Part of a small language model's weights: 7387 steps.
MLP neurons of a small language model. Each row is named by its layer, matrix (gate and up: input weights) and neuron, and shows model dimensions 64-159. Each number is 200 + 20 x the weight over its row's rms, rounded and kept within 0 to 999. A neuron's up and down rows have the sign that makes its largest values positive.
After each neuron's rows, "fires in" lists the words (lower case) most often at its 100 highest values on Wikipedia text that the model never trained on. A number after a token or word is its count.

L6.gate195,178,175,230,225,194,229,221,210,170,183,219,173,206,197,221,196,211,214,185,196,202,165,151,177,196,217,200,170,193,186,174,195,212,165,187,233,174,187,184,181,204,199,178,201,172,175,201,200,209,205,221,200,181,191,170,198,219,207,202,193,244,196,202,226,197,221,223,186,160,190,214,187,193,187,225,244,202,206,199,200,175,193,193,212,186,208,205,183,160,196,192,192,160,186,200,210
L6.up195,203,197,213,217,219,181,204,201,173,200,186,227,198,158,191,181,210,193,241,185,189,180,202,208,177,215,186,173,185,180,188,188,206,228,227,200,178,184,196,208,205,203,245,199,167,168,178,203,180,211,209,208,145,207,220,206,233,211,207,154,219,181,213,231,216,212,216,193,184,208,141,225,206,183,205,202,204,230,206,167,167,211,166,174,217,194,198,165,209,201,182,193,219,218,184,207
fires in: "united" 17, "league" 16, "country" 13, "south" 9, "bbc" 8, "world" 7

L7.gate143,176,185,191,209,175,218,188,184,188,197,195,191,166,226,191,199,198,171,211,222,174,198,183,199,151,171,180,207,237,236,190,184,198,192,196,213,187,188,198,206,211,218,218,203,185,199,181,182,203,241,189,188,215,246,215,178,228,216,199,201,213,238,216,156,185,196,183,177,158,201,227,180,183,218,229,163,174,213,198,180,219,161,206,203,188,165,192,220,209,195,186,179,195,213,179,197
L7.up143,194,203,179,209,180,144,199,185,206,208,179,191,161,184,194,215,232,173,177,256,207,204,198,224,206,233,162,211,211,184,177,208,200,208,190,199,167,175,245,207,199,187,177,168,200,195,192,184,177,203,177,190,231,203,201,218,237,191,228,192,193,207,227,201,189,224,162,176,176,195,197,192,204,244,161,179,192,205,236,195,195,220,208,192,236,240,207,188,206,199,204,188,190,221,184,224
fires in: "when" 35, "as" 33, "if" 12, "how" 7

L3.gate298,233,208,200,190,195,227,153,187,166,210,207,207,181,184,200,201,213,202,200,193,236,184,207,233,184,168,199,180,208,185,210,152,176,205,223,170,241,172,199,175,177,174,210,183,208,167,193,225,215,199,202,188,201,215,173,205,233,203,209,214,197,206,171,212,229,165,169,193,181,203,189,197,203,204,180,191,208,215,197,167,216,175,204,218,169,177,199,187,196,215,178,193,211,200,160,190
L3.up298,193,165,205,233,170,191,200,180,185,222,205,238,217,159,196,250,227,183,232,171,182,185,180,179,207,207,179,220,210,178,193,236,218,207,212,179,198,175,205,184,190,210,195,219,183,212,186,217,165,184,196,185,220,176,216,242,203,196,203,196,182,214,168,154,201,215,202,161,174,220,184,182,236,226,202,180,218,212,212,212,228,191,187,182,201,195,233,202,181,192,189,211,198,190,205,236
fires in: "from" 86, "between" 13

L7.gate40,207,187,212,212,203,202,180,207,148,189,214,221,185,202,204,180,208,191,217,210,184,201,172,162,199,205,226,198,209,193,219,204,202,230,198,194,189,193,198,216,216,204,223,207,199,158,208,142,169,217,196,182,197,218,187,167,236,179,203,208,207,238,161,203,225,203,207,183,212,193,186,181,146,182,213,215,221,209,168,198,208,198,195,174,170,181,227,226,217,173,216,225,232,192,215,182
L7.up40,188,221,193,224,188,256,208,199,212,207,214,186,200,225,170,204,205,179,177,189,197,206,180,190,193,194,198,216,192,190,232,180,186,153,188,222,186,182,206,208,199,198,206,174,253,199,219,198,242,233,180,198,202,191,191,202,206,196,185,211,250,232,195,213,175,162,209,222,212,168,205,189,173,194,180,165,187,206,208,203,193,216,181,214,207,227,207,201,219,234,188,214,225,184,190,215
fires in: "the" 50, "to" 37

L6.gate85,204,162,213,195,162,194,199,202,195,201,207,215,192,218,206,194,190,156,215,218,196,200,203,195,180,160,208,173,210,209,193,184,199,171,204,203,195,204,184,207,164,197,212,206,209,189,179,178,228,210,189,218,178,194,183,205,198,210,218,199,198,218,206,165,206,197,226,154,152,207,199,182,200,169,217,190,225,198,186,182,204,200,216,211,213,188,167,193,188,190,189,245,198,176,195,201
L6.up85,191,182,222,174,199,188,182,204,186,200,179,208,203,181,180,216,204,207,195,200,155,193,231,220,202,186,221,215,192,193,187,173,185,200,228,186,220,203,212,222,187,178,215,207,199,191,196,179,244,194,184,214,191,233,186,199,183,197,205,182,175,217,223,181,183,174,186,198,188,179,200,224,175,181,210,212,222,214,221,194,208,210,173,223,178,220,202,188,166,226,183,204,228,202,166,200
fires in: "it" 25, "years" 8, "statistics" 7, "life" 7, "history" 4, "results" 4

L5.gate192,188,201,226,200,160,201,208,207,171,231,201,216,201,206,214,173,215,183,194,192,205,222,181,184,169,218,201,195,199,180,238,180,183,222,230,168,198,190,175,198,207,188,214,191,168,216,206,158,189,207,192,193,187,223,205,160,244,186,213,207,206,172,178,212,200,218,141,184,163,190,201,183,182,190,188,200,204,173,169,222,195,155,194,221,183,170,219,201,194,221,196,196,186,161,188,213
L5.up192,172,225,196,203,191,199,202,219,186,228,206,205,220,197,176,177,200,217,206,190,204,203,202,199,223,175,172,190,203,166,201,161,211,136,222,132,213,170,187,184,192,171,231,180,197,211,190,191,194,224,199,218,198,181,177,170,222,239,193,233,202,184,202,198,185,193,216,224,191,204,213,156,213,217,173,182,212,186,226,169,188,183,219,175,198,189,211,199,196,233,204,194,180,209,215,170
fires in: "the" 45, "a" 16, "an" 11, "of" 10, "all" 5

L5.gate224,213,190,182,183,182,209,196,206,226,232,194,237,192,233,203,204,217,207,233,205,175,183,195,201,172,209,213,196,212,211,220,203,180,216,180,207,226,195,190,228,179,187,225,196,193,199,181,203,212,207,225,185,225,207,192,189,210,202,212,212,231,248,223,189,223,224,155,195,185,183,188,192,159,192,183,178,168,218,150,198,216,210,182,191,180,197,196,188,237,202,230,200,194,190,219,209
L5.up224,180,196,161,194,165,230,232,203,174,196,195,194,202,210,203,194,245,167,216,183,205,203,184,196,208,197,190,240,233,176,191,226,201,168,192,210,191,171,203,215,219,202,222,191,208,201,230,234,175,196,211,185,209,204,226,174,176,174,188,239,179,182,209,199,182,206,232,150,178,251,195,185,188,196,189,184,186,193,194,202,217,182,172,170,214,172,182,195,181,209,212,172,171,191,223,173
fires in: "after" 32, "before" 31, "since" 11, "to" 7, "of" 5, "during" 4

L3.gate315,184,202,221,226,153,199,179,210,194,233,200,180,209,205,206,163,213,214,162,188,211,214,197,240,181,167,205,203,222,201,201,215,140,181,184,198,212,184,189,205,203,183,218,208,175,225,183,220,191,191,203,178,189,213,192,193,195,205,220,206,181,220,166,185,241,165,182,216,187,211,202,202,199,229,214,214,225,221,184,211,193,218,207,216,208,192,189,206,170,225,203,179,163,210,179,196
L3.up315,188,205,182,209,196,177,227,186,197,181,191,171,216,223,202,230,203,175,203,215,183,225,204,219,211,215,183,216,200,212,190,226,186,199,197,170,165,177,203,221,196,193,186,214,190,202,193,197,218,212,217,194,243,177,196,216,193,227,184,233,201,223,231,180,197,186,211,225,195,207,198,242,199,194,183,184,174,196,198,177,188,229,192,202,176,251,209,233,240,150,193,189,192,182,203,198
fires in: "between" 41, "both" 11, "7" 7, "9" 7

L5.gate169,204,206,174,170,211,219,202,194,175,183,200,137,197,200,190,187,180,192,222,196,217,216,186,133,189,186,176,212,181,208,197,184,170,237,201,192,149,199,218,196,195,203,207,222,193,192,153,178,219,206,225,173,219,193,204,194,236,204,222,181,225,203,173,204,216,213,200,189,208,198,191,170,200,181,229,209,187,186,214,187,167,206,207,180,208,200,219,217,207,180,226,211,244,238,223,172
L5.up169,189,178,196,190,219,191,179,206,205,178,217,196,219,220,191,212,190,192,191,196,176,214,176,197,229,230,173,186,188,172,201,259,168,179,175,163,210,235,211,165,200,262,187,217,207,228,189,192,200,202,209,198,209,212,248,232,201,181,210,204,193,182,181,187,205,202,221,196,197,181,207,194,190,169,204,213,206,204,167,208,207,218,194,170,196,217,230,178,195,204,232,188,239,256,209,201
fires in: "and" 64, "as" 14, "or" 5, "than" 4

L8.gate1,148,188,217,170,182,210,194,189,191,180,189,226,176,195,210,212,199,192,187,191,214,209,189,178,191,192,178,191,201,184,198,192,202,195,203,174,183,220,246,203,216,219,216,206,209,183,182,196,210,200,200,214,226,189,194,192,219,204,208,144,187,204,206,205,165,209,181,216,200,215,158,193,244,196,223,177,180,174,191,216,211,202,241,195,213,192,241,191,251,204,193,206,231,177,165,170
L8.up1,189,207,204,196,195,215,218,185,183,195,221,219,243,206,232,214,192,218,201,233,208,188,200,225,226,226,200,165,204,181,224,218,218,157,191,178,201,186,240,194,190,215,189,231,193,183,177,208,214,187,188,186,257,198,200,235,228,146,175,213,197,236,175,185,206,210,234,184,168,213,175,185,184,203,199,190,194,184,212,204,188,215,205,197,227,204,209,208,206,193,198,193,195,181,171,176
fires in: "were" 40, "was" 16, "including" 10, "are" 6, "not" 5, "is" 4

L5.gate271,191,185,226,213,216,182,182,195,186,189,229,161,224,225,208,201,186,208,163,194,205,201,199,191,225,218,192,175,219,218,179,226,215,220,191,193,180,184,200,219,184,219,191,194,137,178,203,190,206,206,227,174,197,221,216,210,218,244,218,170,213,229,207,190,185,178,182,200,204,199,163,204,183,166,204,221,219,180,184,185,199,169,232,215,197,205,218,154,218,203,226,198,222,223,186,194
L5.up271,201,223,171,188,164,208,210,199,190,226,198,211,207,194,198,236,195,247,213,199,240,190,205,178,216,226,199,190,219,246,190,206,222,202,173,159,175,161,195,208,208,183,190,166,151,194,199,166,183,189,218,185,193,188,191,201,166,206,193,210,177,206,201,189,213,201,205,201,205,196,210,178,191,209,202,203,226,246,191,206,179,237,214,172,203,189,232,209,195,210,202,164,209,185,215,190
fires in: "such" 37, "known" 21, "one" 13, "both" 5, "same" 4

L5.gate23,193,203,194,210,174,228,224,199,202,190,222,200,209,224,198,188,203,225,163,219,208,182,210,184,198,160,238,212,187,185,246,188,190,225,248,188,154,181,237,212,227,195,180,222,226,196,218,182,182,215,203,199,193,196,190,207,205,207,219,198,183,219,223,225,212,223,210,179,188,187,196,205,202,207,206,194,208,198,199,171,226,187,192,224,205,193,193,199,188,201,213,232,177,185,174,200
L5.up23,218,204,172,184,215,198,197,185,181,241,194,231,185,214,228,189,208,209,195,214,218,212,196,193,204,197,207,203,233,186,197,179,176,231,203,185,183,205,225,179,186,246,214,218,218,187,216,179,152,211,189,205,189,184,160,169,241,194,239,205,192,192,188,213,185,224,256,193,184,196,200,196,235,193,178,179,178,178,173,203,206,184,187,157,223,206,218,223,201,177,212,190,195,172,184,192
fires in: "his" 40, "s" 34, "her" 22

L6.gate90,217,189,202,177,209,220,195,193,190,199,223,235,229,246,199,221,210,179,240,205,192,167,210,211,171,219,208,212,229,164,224,201,187,205,176,186,187,203,213,186,208,241,204,193,171,216,197,208,208,201,219,223,198,213,226,213,249,178,215,198,201,224,191,186,186,205,208,201,173,220,162,169,196,208,202,197,194,173,233,193,237,186,245,186,219,207,228,174,159,140,202,215,186,230,198,191
L6.up90,210,203,216,220,199,200,195,198,204,229,214,195,227,196,213,208,198,215,229,214,223,225,205,187,192,229,183,193,239,185,197,186,193,198,211,171,198,212,241,203,194,217,192,152,178,206,206,201,192,209,186,183,203,175,218,220,200,202,144,194,210,237,170,230,206,192,209,187,217,191,204,204,232,204,189,195,192,170,221,224,198,225,207,226,206,213,193,225,185,168,228,205,204,187,191,198
fires in: "after" 41, "by" 24, "of" 10, "among" 7, "into" 4, "in" 4

L6.gate55,163,255,181,188,211,220,192,216,205,222,214,184,198,211,225,184,239,184,192,202,237,200,200,174,194,185,214,153,206,240,217,215,212,187,195,196,173,170,212,179,184,155,220,181,188,202,189,201,161,241,193,227,196,225,183,205,225,229,209,212,179,186,180,181,184,197,193,212,209,189,208,200,171,216,194,204,219,230,198,163,187,198,211,205,195,181,218,199,248,163,209,196,217,188,176,196
L6.up55,165,223,184,186,176,201,210,227,213,192,219,184,212,232,221,203,207,192,197,177,200,233,181,188,203,156,189,241,218,221,206,225,177,181,172,219,209,206,253,167,198,181,195,227,192,203,208,225,214,225,205,197,212,184,215,189,233,176,219,204,220,223,181,176,175,190,216,218,203,174,212,217,209,191,250,215,224,228,205,213,188,243,198,230,218,190,201,227,205,189,202,186,181,174,231,239
fires in: "the" 43, "s" 11, "a" 10, "to" 9

L8.gate143,222,197,214,203,184,182,157,216,209,230,198,220,173,191,201,206,190,196,240,237,187,159,243,199,203,226,216,168,223,195,235,201,178,204,189,200,186,205,178,223,192,188,165,156,172,187,181,188,204,197,192,178,175,199,221,217,204,200,204,164,215,220,167,200,202,196,209,228,222,177,193,212,191,201,201,213,189,208,185,207,214,209,209,195,207,196,187,197,220,205,193,195,197,201,199,195
L8.up143,226,193,190,189,205,192,171,163,194,206,209,167,203,214,191,223,225,182,197,220,217,209,195,201,222,202,179,206,199,192,235,211,235,182,221,196,181,220,192,194,221,214,231,230,214,186,176,217,213,211,218,152,194,175,236,207,210,180,202,202,223,230,203,205,223,208,175,224,223,198,222,210,203,210,202,158,211,214,196,199,206,219,211,220,152,221,227,221,171,171,150,199,149,205,198,235
fires in: "who" 25, "i" 13, "not" 10, "could" 8, "to" 7

L6.gate84,194,216,166,213,231,254,195,178,200,184,249,154,188,203,198,185,183,206,205,188,193,166,250,213,181,201,171,203,222,239,199,227,190,233,198,241,191,202,208,198,187,194,199,180,203,213,181,198,176,222,201,163,198,175,210,220,230,207,183,170,236,210,193,194,193,187,215,158,179,181,198,187,187,216,164,183,203,193,197,224,215,209,206,208,217,197,217,195,223,176,225,213,210,190,210,199
L6.up84,230,195,188,193,208,196,208,205,206,177,208,208,160,252,200,196,191,190,194,219,189,215,153,173,207,164,185,221,226,213,198,215,225,188,226,229,228,195,152,214,199,207,180,225,228,213,223,254,198,183,184,169,201,200,216,221,206,174,204,214,211,191,193,251,190,173,227,196,197,222,204,202,215,204,217,205,195,192,216,183,221,206,160,187,202,192,215,193,196,176,221,200,181,200,195,219
fires in: "and" 78, "or" 9, "to" 8

L3.gate122,151,217,202,232,182,219,213,194,193,176,202,204,181,192,215,213,176,184,172,204,202,199,183,185,202,223,207,216,224,210,205,151,159,194,217,223,181,158,194,181,199,156,213,222,178,196,201,217,191,234,212,201,206,210,188,199,218,214,220,211,207,218,214,205,239,180,161,190,216,189,193,171,169,185,201,187,199,205,192,183,205,166,239,232,198,190,203,223,208,202,230,193,204,215,195,199
L3.up122,210,211,217,223,184,159,168,196,223,245,189,204,185,181,235,218,197,205,177,181,190,192,191,170,192,226,198,166,193,193,218,178,197,214,217,212,177,219,205,184,207,212,194,204,185,213,201,232,219,245,196,195,173,183,204,216,175,213,219,189,211,201,193,173,181,208,178,166,211,190,183,200,210,224,159,200,204,205,196,220,191,201,208,214,194,228,211,203,193,229,221,182,220,198,230,214
fires in: "i" 49, "s" 7, "t" 5

L7.gate193,180,219,199,200,205,212,218,185,210,220,199,166,180,199,213,216,210,166,190,184,203,203,210,227,191,188,197,160,194,214,211,223,177,208,195,211,233,157,193,185,184,241,252,164,197,234,199,193,209,218,189,188,179,172,206,191,156,172,177,218,198,223,224,208,164,154,165,179,230,199,207,180,226,207,190,200,234,184,211,205,223,220,193,206,191,196,194,215,195,167,185,197,190,226,168,178
L7.up193,194,225,169,209,192,197,194,189,205,205,203,205,200,226,192,244,182,176,208,202,190,201,176,210,212,148,200,205,214,200,182,213,214,206,166,222,248,192,207,174,195,200,213,254,191,239,198,204,206,213,195,191,195,210,178,243,188,187,237,206,193,200,196,198,190,187,225,184,202,186,201,206,208,189,188,206,185,226,182,195,176,175,170,186,200,187,185,193,200,168,165,245,189,171,176,186
fires in: "not" 18, "to" 15, "i" 15, "would" 8, "they" 6

L5.gate196,158,232,162,226,206,210,167,200,189,202,243,200,204,209,199,183,227,210,222,210,196,156,230,178,230,196,194,179,219,207,215,200,210,187,198,181,188,157,186,154,186,190,248,192,178,233,194,192,178,210,224,211,217,207,196,236,217,243,200,204,200,229,169,182,218,214,199,187,216,178,234,184,178,202,180,208,229,237,165,203,175,210,173,181,173,206,196,197,212,201,191,179,188,222,211,195
L5.up196,226,218,244,231,197,248,180,184,190,187,187,191,195,202,223,201,205,229,171,219,240,232,198,228,195,186,187,220,206,201,227,217,191,213,226,210,204,161,208,200,216,209,216,168,208,204,205,198,216,189,203,194,191,231,153,201,189,241,203,194,183,179,205,226,196,183,201,147,202,209,216,189,184,210,211,200,210,224,204,196,243,185,216,212,192,201,205,256,204,181,218,222,196,206,194,193
fires in: "which" 35, "it" 25, "that" 21, "what" 8, "whom" 5

L6.gate288,188,209,186,228,190,218,244,181,225,223,213,192,214,201,186,199,217,170,189,199,212,186,193,198,195,176,216,204,209,206,191,216,224,233,178,242,191,185,194,203,192,205,159,185,211,181,195,193,220,230,181,197,211,190,213,224,213,210,190,189,262,181,231,189,178,191,230,158,183,197,199,181,202,241,154,223,198,186,196,216,186,195,189,182,241,209,187,213,172,185,221,182,216,190,212,204
L6.up288,223,177,181,188,204,226,196,189,204,166,224,192,219,231,215,180,219,217,187,200,213,209,213,222,205,242,212,181,214,193,188,170,195,176,170,178,209,197,192,193,212,215,218,152,201,218,182,220,199,214,229,182,199,210,185,252,184,224,238,215,200,204,197,215,230,207,197,177,166,193,199,178,203,188,192,179,209,188,233,201,194,220,183,180,158,209,216,152,259,202,178,197,195,195,209,180
fires in: "where" 59, "which" 14, "when" 13, "once" 4, "because" 4

L8.gate58,215,208,201,212,186,218,162,200,158,175,225,206,211,196,218,189,211,197,213,182,160,165,171,163,200,186,188,164,224,201,227,202,185,189,206,213,169,182,193,217,209,214,247,187,184,209,187,174,199,249,172,186,214,199,213,175,220,217,208,210,245,229,215,197,203,220,212,180,191,216,211,190,184,197,198,166,210,237,167,158,200,217,189,190,211,177,228,223,206,208,229,212,228,165,182,210
L8.up58,193,202,204,210,220,194,200,190,223,226,184,196,168,222,153,217,199,206,215,197,193,214,166,211,205,177,215,205,211,166,199,220,187,182,227,151,220,196,196,172,179,227,233,203,173,231,189,247,172,210,207,184,223,197,209,171,202,229,188,246,197,219,224,201,206,189,205,187,196,213,186,220,218,211,165,211,172,188,200,167,181,183,213,182,202,149,205,219,205,183,215,212,220,181,207,184
fires in: "to" 36, "since" 15, "and" 10, "between" 9, "until" 8, "of" 8

L6.gate308,168,209,207,187,206,192,193,177,224,207,193,220,195,213,210,201,181,186,208,195,177,187,197,206,229,187,208,170,227,206,228,192,178,200,199,188,186,197,226,215,191,189,176,177,180,199,183,214,213,215,203,207,201,238,235,184,202,216,184,186,206,215,225,192,173,209,194,186,175,170,191,165,218,184,213,229,194,190,202,181,225,178,233,227,227,189,222,205,223,201,236,199,248,176,201,218
L6.up308,204,196,172,253,204,187,217,199,194,249,218,205,205,230,232,180,231,191,175,197,198,176,198,184,218,235,193,191,228,199,196,237,227,194,183,179,178,224,192,183,192,177,203,190,195,193,182,248,215,271,208,194,158,165,195,217,210,204,219,199,173,218,212,188,206,230,177,193,199,227,218,227,218,198,182,193,187,205,164,172,196,213,183,203,209,200,210,181,201,218,206,195,201,208,225,208
fires in: "the" 29, "one" 26, "i" 5

L5.gate234,194,194,199,229,226,186,199,197,206,226,223,230,230,212,231,191,221,204,206,197,212,213,204,180,214,217,223,182,207,237,220,219,201,204,208,173,198,202,208,234,210,251,190,175,186,216,210,175,205,240,187,204,158,204,233,207,215,180,175,205,200,228,198,191,201,208,194,167,193,187,196,191,171,202,170,220,170,182,196,213,196,234,194,194,188,176,206,169,205,163,197,205,216,178,219,206
L5.up234,181,198,256,217,213,238,162,182,211,202,216,165,195,189,190,223,197,221,191,219,193,220,252,207,170,204,177,171,223,212,249,182,212,168,197,216,230,211,225,202,210,198,168,189,217,190,188,223,227,209,217,198,189,175,221,194,220,180,172,174,215,211,194,240,182,211,183,228,210,172,193,197,210,202,196,180,226,172,211,196,206,184,200,224,196,199,199,227,207,196,233,185,222,161,189,202
fires in: "a" 24, "of" 16, "to" 9, "married" 9, "replaced" 5, "as" 5

L3.gate21,202,201,180,210,250,245,205,205,154,213,188,209,227,214,215,193,219,198,196,223,208,196,177,189,204,179,207,212,216,215,207,190,179,185,180,203,200,216,220,185,207,161,190,209,175,207,186,208,201,234,228,183,211,188,220,220,232,183,225,197,191,206,167,199,231,135,196,159,194,170,174,170,213,155,207,155,188,202,203,189,206,187,206,183,206,169,198,181,172,166,197,239,200,207,182,197
L3.up21,191,211,230,242,190,224,198,189,205,215,199,224,169,180,221,221,176,222,221,182,200,215,168,192,202,209,190,218,243,197,205,189,189,192,227,207,167,218,198,182,232,196,232,207,156,164,179,182,163,194,201,193,218,216,221,211,222,209,181,192,183,177,229,214,198,214,211,192,201,207,179,212,205,214,170,164,198,209,197,220,192,169,241,173,236,191,231,189,242,185,209,188,189,205,178,229
fires in: "from" 27, "of" 19, "by" 14, "following" 6, "or" 5, "as" 4

L6.gate271,205,230,177,192,208,227,159,202,205,196,230,199,177,211,209,206,216,214,181,184,178,196,190,194,167,189,220,180,223,249,209,185,216,236,193,205,200,171,250,231,209,224,196,185,202,247,189,224,171,238,225,158,197,190,220,173,165,230,205,229,189,165,216,210,208,210,193,157,185,204,233,197,197,218,218,227,172,179,193,177,228,207,235,196,204,189,186,176,195,194,182,203,198,196,196,185
L6.up271,238,203,169,180,188,190,194,179,206,215,220,167,162,218,201,207,243,199,187,199,237,199,188,204,186,238,198,178,247,198,201,222,215,190,196,231,202,179,209,207,246,194,185,208,186,215,243,202,196,221,190,174,211,199,192,234,168,195,155,218,213,169,185,208,163,208,208,190,255,226,219,206,206,194,219,214,190,192,181,205,201,217,192,176,149,218,196,177,218,192,171,183,165,199,201,197
fires in: "and" 33, "or" 23, "to" 13, "but" 11, "orca" 5

L3.gate222,157,201,186,218,212,211,199,214,205,192,219,203,171,168,206,208,202,238,203,206,205,250,175,197,224,176,206,228,169,211,205,202,196,215,192,219,177,206,184,206,180,181,201,231,207,204,191,226,186,224,175,229,174,205,195,184,201,233,226,209,208,214,204,215,198,184,215,194,220,180,215,187,186,199,186,212,168,188,204,189,254,203,204,214,173,160,207,183,194,189,189,208,201,197,199,201
L3.up222,215,182,196,205,189,238,221,207,196,216,215,187,220,202,215,197,203,194,179,229,241,207,214,175,215,177,225,216,212,188,229,188,183,189,187,199,216,188,229,199,191,227,208,211,182,200,199,158,181,211,190,189,188,192,186,167,220,207,221,192,173,239,209,233,232,173,215,190,205,205,221,211,194,180,173,183,204,187,219,175,214,201,165,200,185,176,206,218,163,224,174,179,201,181,212,188
fires in: "s" 76, "com" 5

L5.gate189,204,181,196,180,172,159,181,167,192,210,192,209,208,205,218,175,201,168,209,202,181,186,206,205,184,211,196,188,219,183,200,213,232,198,206,244,204,171,198,222,188,218,219,196,220,220,202,199,198,206,161,200,165,188,224,194,190,223,206,219,168,246,186,198,191,231,171,176,217,195,213,191,219,220,194,174,215,180,175,175,229,212,200,199,214,177,205,207,188,182,180,227,206,185,213,202
L5.up189,189,209,239,190,199,204,200,179,222,200,167,233,197,183,220,160,196,203,200,179,165,194,213,220,177,174,225,210,185,169,208,223,210,197,187,175,201,189,179,219,179,202,225,184,214,219,185,194,196,243,209,207,234,232,205,238,204,220,199,226,177,185,167,241,226,174,230,230,187,198,188,178,201,209,192,221,219,238,191,173,190,230,206,192,197,205,203,186,215,179,202,221,192,199,181,199
fires in: "she" 74, "they" 20, "it" 4

L8.gate8,198,211,170,220,190,203,220,213,163,199,163,196,165,218,176,175,196,174,211,229,197,184,207,210,165,176,201,190,183,202,164,187,219,202,226,207,176,197,223,200,208,199,220,174,215,207,207,168,213,236,205,182,213,190,196,148,221,202,234,190,197,219,194,210,209,201,164,170,191,215,191,192,219,185,229,219,200,211,186,162,200,200,196,215,238,193,205,171,174,218,197,214,200,201,166,211
L8.up8,208,212,166,203,226,178,167,200,180,202,207,171,205,248,204,212,213,187,267,198,188,188,183,164,184,208,171,182,201,181,209,227,180,193,168,200,199,199,202,192,194,232,218,186,194,211,193,225,186,223,189,230,217,235,212,211,226,201,193,181,182,184,216,204,212,172,198,203,238,197,197,208,242,217,220,193,156,181,141,176,216,192,185,161,206,188,210,219,198,186,227,227,212,174,147,174
fires in: "to" 26, "not" 25, "would" 8, "t" 7, "will" 5

L8.gate215,179,224,232,201,152,207,183,181,204,211,238,184,198,171,174,199,205,211,197,211,184,229,191,236,157,163,197,194,191,231,196,216,194,189,168,195,198,193,204,202,231,205,197,199,231,214,187,195,217,194,185,196,221,186,207,174,182,158,191,179,200,196,211,196,229,190,239,184,206,188,189,158,262,202,191,170,198,168,205,216,204,184,215,214,214,184,215,188,172,226,222,191,190,193,176,186
L8.up215,236,195,202,193,216,180,203,212,207,239,191,216,214,218,181,198,230,218,214,228,210,195,201,193,176,213,214,190,223,193,232,238,158,160,220,199,194,200,159,206,191,220,189,191,187,236,166,222,220,216,215,216,202,194,209,241,196,191,216,211,203,217,197,186,188,214,222,186,171,189,159,174,180,194,202,219,186,177,181,183,229,183,210,195,203,219,189,221,219,166,168,218,205,193,197,208
fires in: "his" 26, "he" 15, "by" 11, "of" 10

L8.gate63,186,223,211,189,221,218,161,186,241,198,228,187,198,199,197,199,217,168,195,195,214,201,214,192,169,228,207,197,197,208,217,227,204,224,236,173,205,177,169,236,198,189,186,184,204,220,168,185,188,204,187,203,177,216,230,223,182,247,210,194,216,203,212,215,184,193,187,206,218,201,225,186,187,203,185,221,192,213,189,209,223,151,228,178,202,206,248,195,191,226,226,212,212,211,174,171
L8.up63,176,217,190,181,177,234,187,183,177,200,229,182,176,198,228,208,215,190,240,201,227,222,211,180,193,172,217,212,205,215,192,208,236,200,222,188,194,175,160,209,198,210,209,186,207,241,197,176,191,215,177,202,155,240,188,209,237,199,217,206,202,131,192,209,223,198,220,234,217,176,184,167,169,183,216,218,188,202,188,178,196,170,184,219,185,185,197,225,198,178,193,200,185,204,161,198
fires in: "which" 66, "that" 28

L7.gate22,199,214,186,189,202,201,165,200,165,200,196,222,207,187,194,196,205,202,209,204,185,206,187,208,164,201,230,192,193,179,209,221,169,217,202,215,204,179,196,202,189,230,180,192,201,215,196,163,190,213,210,212,225,239,198,237,167,193,174,196,231,190,213,215,181,213,205,191,217,206,197,192,183,147,222,234,206,168,165,189,207,189,204,210,203,188,194,252,199,166,248,211,221,252,199,172
L7.up22,224,200,223,172,196,190,179,180,183,208,224,198,213,230,172,222,202,210,211,208,251,185,196,207,164,227,223,170,213,175,232,206,157,200,200,208,220,200,224,168,193,227,206,202,198,257,193,243,192,229,208,209,237,187,215,220,205,215,190,192,217,199,197,188,183,207,180,221,207,233,185,237,231,237,207,226,199,182,218,207,208,184,209,197,226,209,224,154,212,193,211,184,213,194,161,193
fires in: "to" 33, "by" 12, "under" 9, "of" 8, "with" 7

L6.gate79,190,179,199,211,172,209,196,188,182,206,217,195,213,214,188,196,190,206,182,183,226,188,193,189,173,202,198,205,211,206,217,196,198,207,216,182,172,188,187,229,186,230,173,161,193,248,209,201,212,205,196,169,182,199,210,166,213,187,226,182,214,202,230,187,199,192,197,188,181,218,227,186,222,205,203,157,190,170,227,206,217,183,223,227,197,250,191,206,171,173,216,213,201,171,172,211
L6.up79,198,207,200,189,168,180,215,204,223,207,209,194,217,175,211,217,235,196,219,198,172,182,207,234,204,186,189,202,175,199,177,222,187,220,189,177,234,174,179,198,227,229,226,211,206,245,205,234,204,202,195,214,182,206,238,201,178,244,206,173,214,191,212,200,223,164,182,196,191,191,246,186,203,219,175,195,239,239,244,167,215,198,205,206,176,206,189,216,209,211,222,208,183,203,195,170
fires in: "that" 70, "where" 14, "because" 6, "said" 4